Weights of a small transformer language model: 4.55M parameters, no position embeddings.
MLP neurons of a small language model. Each row is named by its layer, matrix (up: input weights; down: output weights) and neuron, and shows model dimensions 64-159. Each number is 128 + 24 x the weight over its row's rms, rounded and kept within 0 to 255.
After each neuron's rows, "fires on" lists the tokens most often at its 100 highest values on Wikipedia text that the model never trained on.

L3.up23 [123 164  95 119 129 134 142 131 142 163 134 167 126 153 123  65 110  97 150 133 107 141 129 162 158 142  94 136 104 141 124 127 176 138 144 137 103  96 127  95 120 127 140 130 126 125 127  92 146 138 154 166 116  96 131  98 143 113 113 148 122 156 141 161 112 109  85  86 115 127  51 133 132 113 139 152 126 129 161 159 124 151  85 135 132 115 108 125 155 133 130 129 134  89 106 149]
L3.down23 [123 130 146 146 107 112 118 106 153  91 105 113  96 129 121 125 149 124 132 168 187 113 136  77 147 164  54 144 149 111 148 139 101 106 118 157  94 129 131 140 105 127 108 122 111  84 150 175 128 104 110 152 141  91 121 122  94 135 136 138 124 130 130 101 112 101 165 151 118 114 122 152 129  96 154 157 151 169 125 145 112  97 107  94 114 175 122 117 119 123 153 126 149 188 121 152]
fires on: " |", "-", "ing", "f", "le"

L2.up198 [153 165 140 135 117 159 128 103 140 165 136 127 125 116 106 172 137 164 131 119 151 147 159 141 166 148 169 106 117 143 164 140 123 150 162 102 133 118 145  90 142 122  97  90 137 147  93 138 130  74 129 157 124 154 104 101 108 119 143 132 143 138 146 106  93  89 144 117 174 132 121 146 145 146 140 120 131 174 138 128 117 158  79 157  93 127  76 127 164 126 173  92 100  89 184  99]
L2.down198 [130 127 102 125 102 105 145 104  89 146 143 129 149 124 122  80  95  88 103 157 125 148  98 128 122 128 133 147  91 117 117 103 124 173 118 151 117 127 113 162 119 150 107 134 143 112 154 124 159 167  89  85 146 125  98 125 126 123 143 142  41 101  84 131 108 126 159 109 142 133 156 131 130 106 164 139 123 103 105 180 107 100 144 132 133 173 158 121 109 139 119 140 157 162 118 100]
fires on: "m", "ist", "e", "or", "d", "n"

L6.up248 [155 153 139 118 149 105 122 145 104 127 141 158  95 102 160 153 139 135 135  93 200 134 162 101 129 117  99 175 140 122  70  98 114 115 161 137 123 128 128 132 142 123 151 161 137  73 121 106 125 141 130 151 109 160 143  93 120 100 130 105 123 113  94 146  93 123  80 135 114 111 143 133 154 113 163 153  98 127 160 127 153 144 141 171 127 115 140  84 140 106 106 114  94 156 114 128]
L6.down248 [126 125 103  98 141 150 112 120 145 132 103 121 126 105  93 144 139  89 125 132 144 139 113  92 115 118 170 153 148 123 118 171 115 129 133 149 136 152 121 150 123 136 154 151 141 159 147 129 146 129  89 122 125 148 142 107  82 104 174 136 102 129  94  93 122  98 116  81 137 133 138 133 166 144 128 148 169  93 125 149 108  66 140 113 151 113 124 167 143  81 128 176  97 169 171 118]
fires on: "u", "le", "ue", "y", "ed", "ies"

L3.up2 [171 106 134 130 120 105 130 131 144  61 124 142 117 108 107 146 135  87 156 160 131 101 109 142 106  94 151 136 119 139 154 153 122 108 149 178 122 126 115 109 162 140 132 116 103 120 152 111 128 129 150 111 195 156 110 139 129 108 118 127 112 128 161 134 113 141 112 104 125 161 108 103 149 106 143 179 106 183 133 124 116 132 133 114 103 182 129 134 142 179 127 131 140 110 142 116]
L3.down2 [143 151  77 105 129 130 149 140 115 162 165 138 130 125 138  93 152 169 161 117 124 174 119 145 125 167 123 135 133 103 103 118 127 126 102  97 164 143 165 112  91 107 127  96 100 113 123 101 105 126 154 143 111 139 157 107 141 110  95 135 147 135  98 141 185 112 128 117  76  76 163 114 123 140 168 114 105 118 123  95 138  99  84 139 150 123 125 151 139  88 138  87 116 143 133 143]
fires on: ",", "ore", "re", "ity", "es"

L2.up45 [156 117 100  96 135 153 118 122 142 118 126 194 116 138  90 146 117 124 104 154 120  85 136 125 109 128 108 175 114 136 130 116 203  84 163 149  84 137 121 146  95 151 114  76 134 137 144 120 117 119 122  94 132 149 168 135 140 130 134 143 124 138  94 120 144 148 130 139 134  63 170 111 158 161 119 131 149 135 132 159 122  95 161 183 152 162 137 143 136 128  75 147 155 116 109 107]
L2.down45 [117 104 174 134 111  91 142 117 103 139 131 144 161 133 113 141 135 129 178 156 157 119 105  87 144 116 152 176 177 120 126 136 105 139 116  94 129 176  99 112 107 144 113 140 139 118 144 128 109 160  96 127 163 140 135 143  92  98 105  97 127  88 153 163 103 132 133 162  94 159 101 118 130 128 114 132 122 141 115 106 103 157 146 133 126 107 180 106 173 103 142 100  78  92 129 138]
fires on: "n", "est", "f"

L2.up737 [ 93 152 140 142 140 154 117 161 144 130  98 134 168 167 132 171 119 111  62 111 124 152 136 110 162 102 134 117 114 146 157 137 142 113 106  93 143 109 166 122 140 109 191 106 142 156  96 147 127  93 126 131 121 162 113 137 120  84 113 110 142 131  96 107 154  80 113 104 105 115 157 114 132 146 169  96 116 117 121 129 118 166 152 157 142  98 110 114 141 111 144 122 134  83 165 142]
L2.down737 [161 103 137 117 112 116 114 108 120 131 127 136 165 102 120 101 111 110 121 130  92 160 113 137  82 157 139 112 138 133  99  94 127 104 159 110 144 140  92 136 163 137 101 106 143  93  93 123 122 130 110 160 135 136 116 137 151 109 116 129  90 126 132 165 153 142 157 139 135 108  86 142 102 139 133 131 121 147 119 139 116 122 110 180 161 160 114 181 132 124  97 107 149 158 164  94]
fires on: "m", "n", "se"

L6.up604 [176 139  96 125  89 143 166 115 124 163 121 128 121  83 150 148 163  71  97 101 116 134 151 109  93 130 106  98 117 108 171 160 105 139 138 119 108  88 179 169 136 168 142 139 148  79 117 158 135 167 106 100 135  96 131 121 125 102 137 124 140  98 172 127 146 140 199 165 167  88 116 134  86 121 139 149 135 154 155 119 123 122 116 107 131 120 159 124 134 153 106 121 126 149 136 149]
L6.down604 [109 103 192 145 163 131 127 114 147 113 130 123 120 139  88 139 111 144  91 124 156 106 144 145 146  59 157 131 126 100 145 147  88 105 165 135 158 111 128  65 128 167 158  92 124 140 106 102 151 112 123 117 132 153 128 105 131 106 126 120 128 140 107 136 128 109 116 143 108 138 123 140 168 110 121 127 142 127 122 155  96 173 142 107 173 125  91 149 154 107 125 146 148 134 137 113]
fires on: "ed", "an", "al", "ent", "es", "l"

L2.up675 [127  74 123 133 116 112 168 161 139 150 169 119  77 146 167 172 143  74 124 126 132 166 114 128 139 130 130 168  98 131 136 124 152 118 107 139 163 158 107 126 144 142 117 101 150 129 195 106 121 162 102 101 123 151 132 112 182  98 100 129 130 131 138 101  96  75 102  95  95 149 150 117 173 124 137 153 100 129 148  83 145 143 143 137 116 128 149 114 142 128 122 132 119 117 108 129]
L2.down675 [104 141 147 104 155 116 108 169  83 153 124  92 107 152 122 103 107 138 101 140 118 166 112 141 177 104 118 104 121 118 125 115 123 130 115 121 130 108 129  87  85 132 152 140 120 154 131 117 122 108 166  91  81 142 164 101 150 119 152 135 123 123 117 116 145 143 159 148 114 114 130 183 135 106 177 150 140 148 165 112 129 101 163  88 107 123 125 147 128 117  95 141 144 152 148 119]
fires on: " in", " |", ",", "\n", "et", "es"

L3.up74 [131 117 135 125 130 108 159 160 177 117 151 161 100 136 134 110 161 119 125 138 140 116 145 148 106 136  82 142 112  90 132 124 122 130 140 116 106 185 116  95 131 114  97 147 155 124 165 121 107 159 145  91 141 113 137 110 108 168 115 107  88 106 102 144  98 147 127 148 119 129 146 104 142 107  67 118 118 116 152 122 154 154 127 117 116 117 145 156 130  92  89 119  70  76 129 127]
L3.down74 [ 91 129 120 129  81 131 133  98 138 129  97 130 152 128 103 121 145 106 136  95 123 122 156 114 120  82 164 133 149 166 114 110 116 121 134 147 159  93 140  95 146 119 137 129 139  94 106 142 133 123 125 161 142 144 137 175 143 139 101 159 167  87 142 118 144 144 111 110 138  76 159 108  85 144  98 115  87 108 128 137 125 150 143 111 107 153 151 175 128 142 163 133 117 195 122 158]
fires on: "es", "est", "ap", "at", "n", "al"

L2.up451 [109 126 133 118  97 130 177 104 107 133 135 105  77 150 110 127 174 117 112  99 159  82 141  86  77 127  83 119 122 152 152 107 132 114 141 147 119 139 122 143 173 144  87 100 134 105 127 110 180 158 149 101 178  92 100 145 123 149 133 130 120 172 142 116 139 118 151 112 144 146 110 114 116 132 110 122 129 121 179 124 165 101 153 132 103 127 168 127 125 128 121  74 100 112 102 182]
L2.down451 [135 146 126 131 146 160 125 103 143 141 135 139 128 106 137 108 162  93 150 130 141 185 151 149 179  94 110 151 112 150 122 162 139 101 121 104 127 135 123  99 132 153 156 154 137 115 108 112 112 102  81 127 136 143 173 126  99 180 141 106 154 123 105 104  95 147 123 114 135 110 130  75 118 128  91 169  82 125 145 142  86 139 119 107 123 143 100  94 146 129 150 155 166 151 173 157]
fires on: "ed", "al", "es", "ation", "ated", "ag"

L3.up627 [118 161 169 156 130 140 105 160 132 127 107 128  90 148 164  90 109  96 149 162 136 137 173 132 153 130  85 143 117 121 165 136 132 155 123 141 145 116 108 124 113 154 176 157  80 144  99 111 100 137 130 122 117 110 107 135 155 132 111 143 143 126 155 170 102 141  91 175 138 146 125 132 117  95 135 167  95 120 150  95 114  97 121 131 135 153 117 121  72 149 157 126 101 102 121 159]
L3.down627 [106 120 136 132 127 115 148 140 127 152 120 105 130 131 128 165 128 161 148 187 181 123 103 120 114 125 144 131 157 129 107  86 154  75 194 122 118 110 139 130 130 141 110 130 101  99 124 137 131 143 131 108 110 123 172 141  61 135 141 111 104 134 129 101 148 118 133 123 137 125 115 134 152 133  99 106 126 112  92 164 117 140 127 102 107 114 124 120 169 146 131  93 193 150 148 101]
fires on: "le", "am", "ing", "'s", " and", " to"

L3.up731 [ 96 157  98 127 159 101 149 117 191 145 107 155 138 119 140 156 116 129  96 121 178 115  88 130 129 110 124 115 121 134 179 158 180 145 113  97  85 114 178 163 123 118 185 125 142 140 147 125 130 110 109 113  67 142 135 135  99 129 118 113 159 110 140  99 139 101 171 153  98 176 160 111 123 107  92 158 117 119 121 107 116 102 112 153 174 135 164 126 145 118 125 110  95 117  99 107]
L3.down731 [141  84 123 107 164 122 120 131 147 137 170 140 127 113 125 103 142 151 143 128 124 144 131 164 128 164 159 106 109 143 157 115  76  91 130 104 150 111 118 151  99 131  70 148 195 137 133 122 117 154 104 132 156 147 139  84 139 108 130 148 122 126 102 131  95 146  62 129 152 125 141 119 139 156 127 108 101 140 156 111 130 134 123  57 149 153 135 142  71 111  97 110 149 117 167 152]
fires on: "n", "l", "b"

L6.up124 [146 150 140 144 121 128 182 139 133 120 144 147 119  99  77 157 116  84 136  56 151 150 171 132 136 118 111 167 108 141 108  84 114 155 106  77 151 136 126 112 142 106 131 112 115 114  98 103 156 138  95 139  73 111 157 129 148 143 167  96 108 113 157 120 184 155 117 118 101 143 145 158 164  80 130 112 154  81 110 144 142 143 117 141 126  99 173 103 136 128 105 100 134 158 118 120]
L6.down124 [118 139 141 122 108 163 114 135 106 104 112 101 118 100 127  92 127 142 147 107 128  95  80 149 103 113 108  91 159 137 176  89 133 101 129 123 136 121 133 163 144 153 195 149 146 124 141 112 119 123 138 119 129 161 158  95 150 139 139  92  99 115 131 142 167 125 125  86 123 145 149 111 147 142 159 151 137 132 104 129 121 126 141 107 154 136 161 114 141 133 167 169 165 129 212 106]
fires on: "ers", "le", "s", "en", "ies"

L6.up160 [178 118 106  93 143 125  92 109 171 180 141 109 144 131 155 127 145 122 140 130 103 120 105 129 150  67 138 135 111 136 151 100 161  95 117 130 134 123 126 120 144  72  94 130 111 131 145 117 131 116 125 105 134 135 182 115 124 159 110 138 155 127 159 148 133 162 123 143 111  98 142 152 131 111  70 129 136 133 133  69 131 144 113 198 112 184 150 127 138 127 112 136 115 130  78 149]
L6.down160 [119 124 141 167 105 139 181 147 131 167 108 147 154 135 149 155 161 112  84 108 158 154 122 105 114 165  82  83 113 131 156 167 105 146 151 120  91 106 122 121 146 144 214 144 119  81 106 107  99 152 127 131 151 118 134 149 129 122 154 126 143 104 122 149  98  96 144 127 122  84  96 177 141 133  86 149 134 146 107 117 151 120 128 105 134 101 161 133 121 106  94 113 145 185 211 164]
fires on: " h", "d", "op", " 1", "un"

L6.up58 [ 67 128 152 101 148  75 128  94 134 125 108 141 124 151  93 141 141 123 117 126 147 144 126 129 116 175 111 138 155 161 158 125 145 129 144 102 134 119 142 142 137 149 133 126 130 105 153 163 163 121 103 111 126 146 162 144 114 160  88 133 132  85 127 142 159 113 163  90 126  81 160 149 137 136 117 120 136 208 138 108 148 124 133 178 177 123 112 145 122 114  82 127  79 126 107 111]
L6.down58 [142 166  99 136 152 165 145 114 122 147 155  69 140 132 119 111  80 108 117 119 148 160  95 130 128 108 166 107 136 136  90 131 121 122 116 130 128 154  91  97 139 120 117 170 102  94 116 170 113 145 114 120 170 122  79  91 145  99 154 104 145 128 196 147  78  84 106 169 116 144 124 142  98 177 141 140 113 105 113 113  89 100 156 110 128  92 146 153 143 122 149 104 128  86 136 150]
fires on: "est", "ar", "th", "g", "n", "el"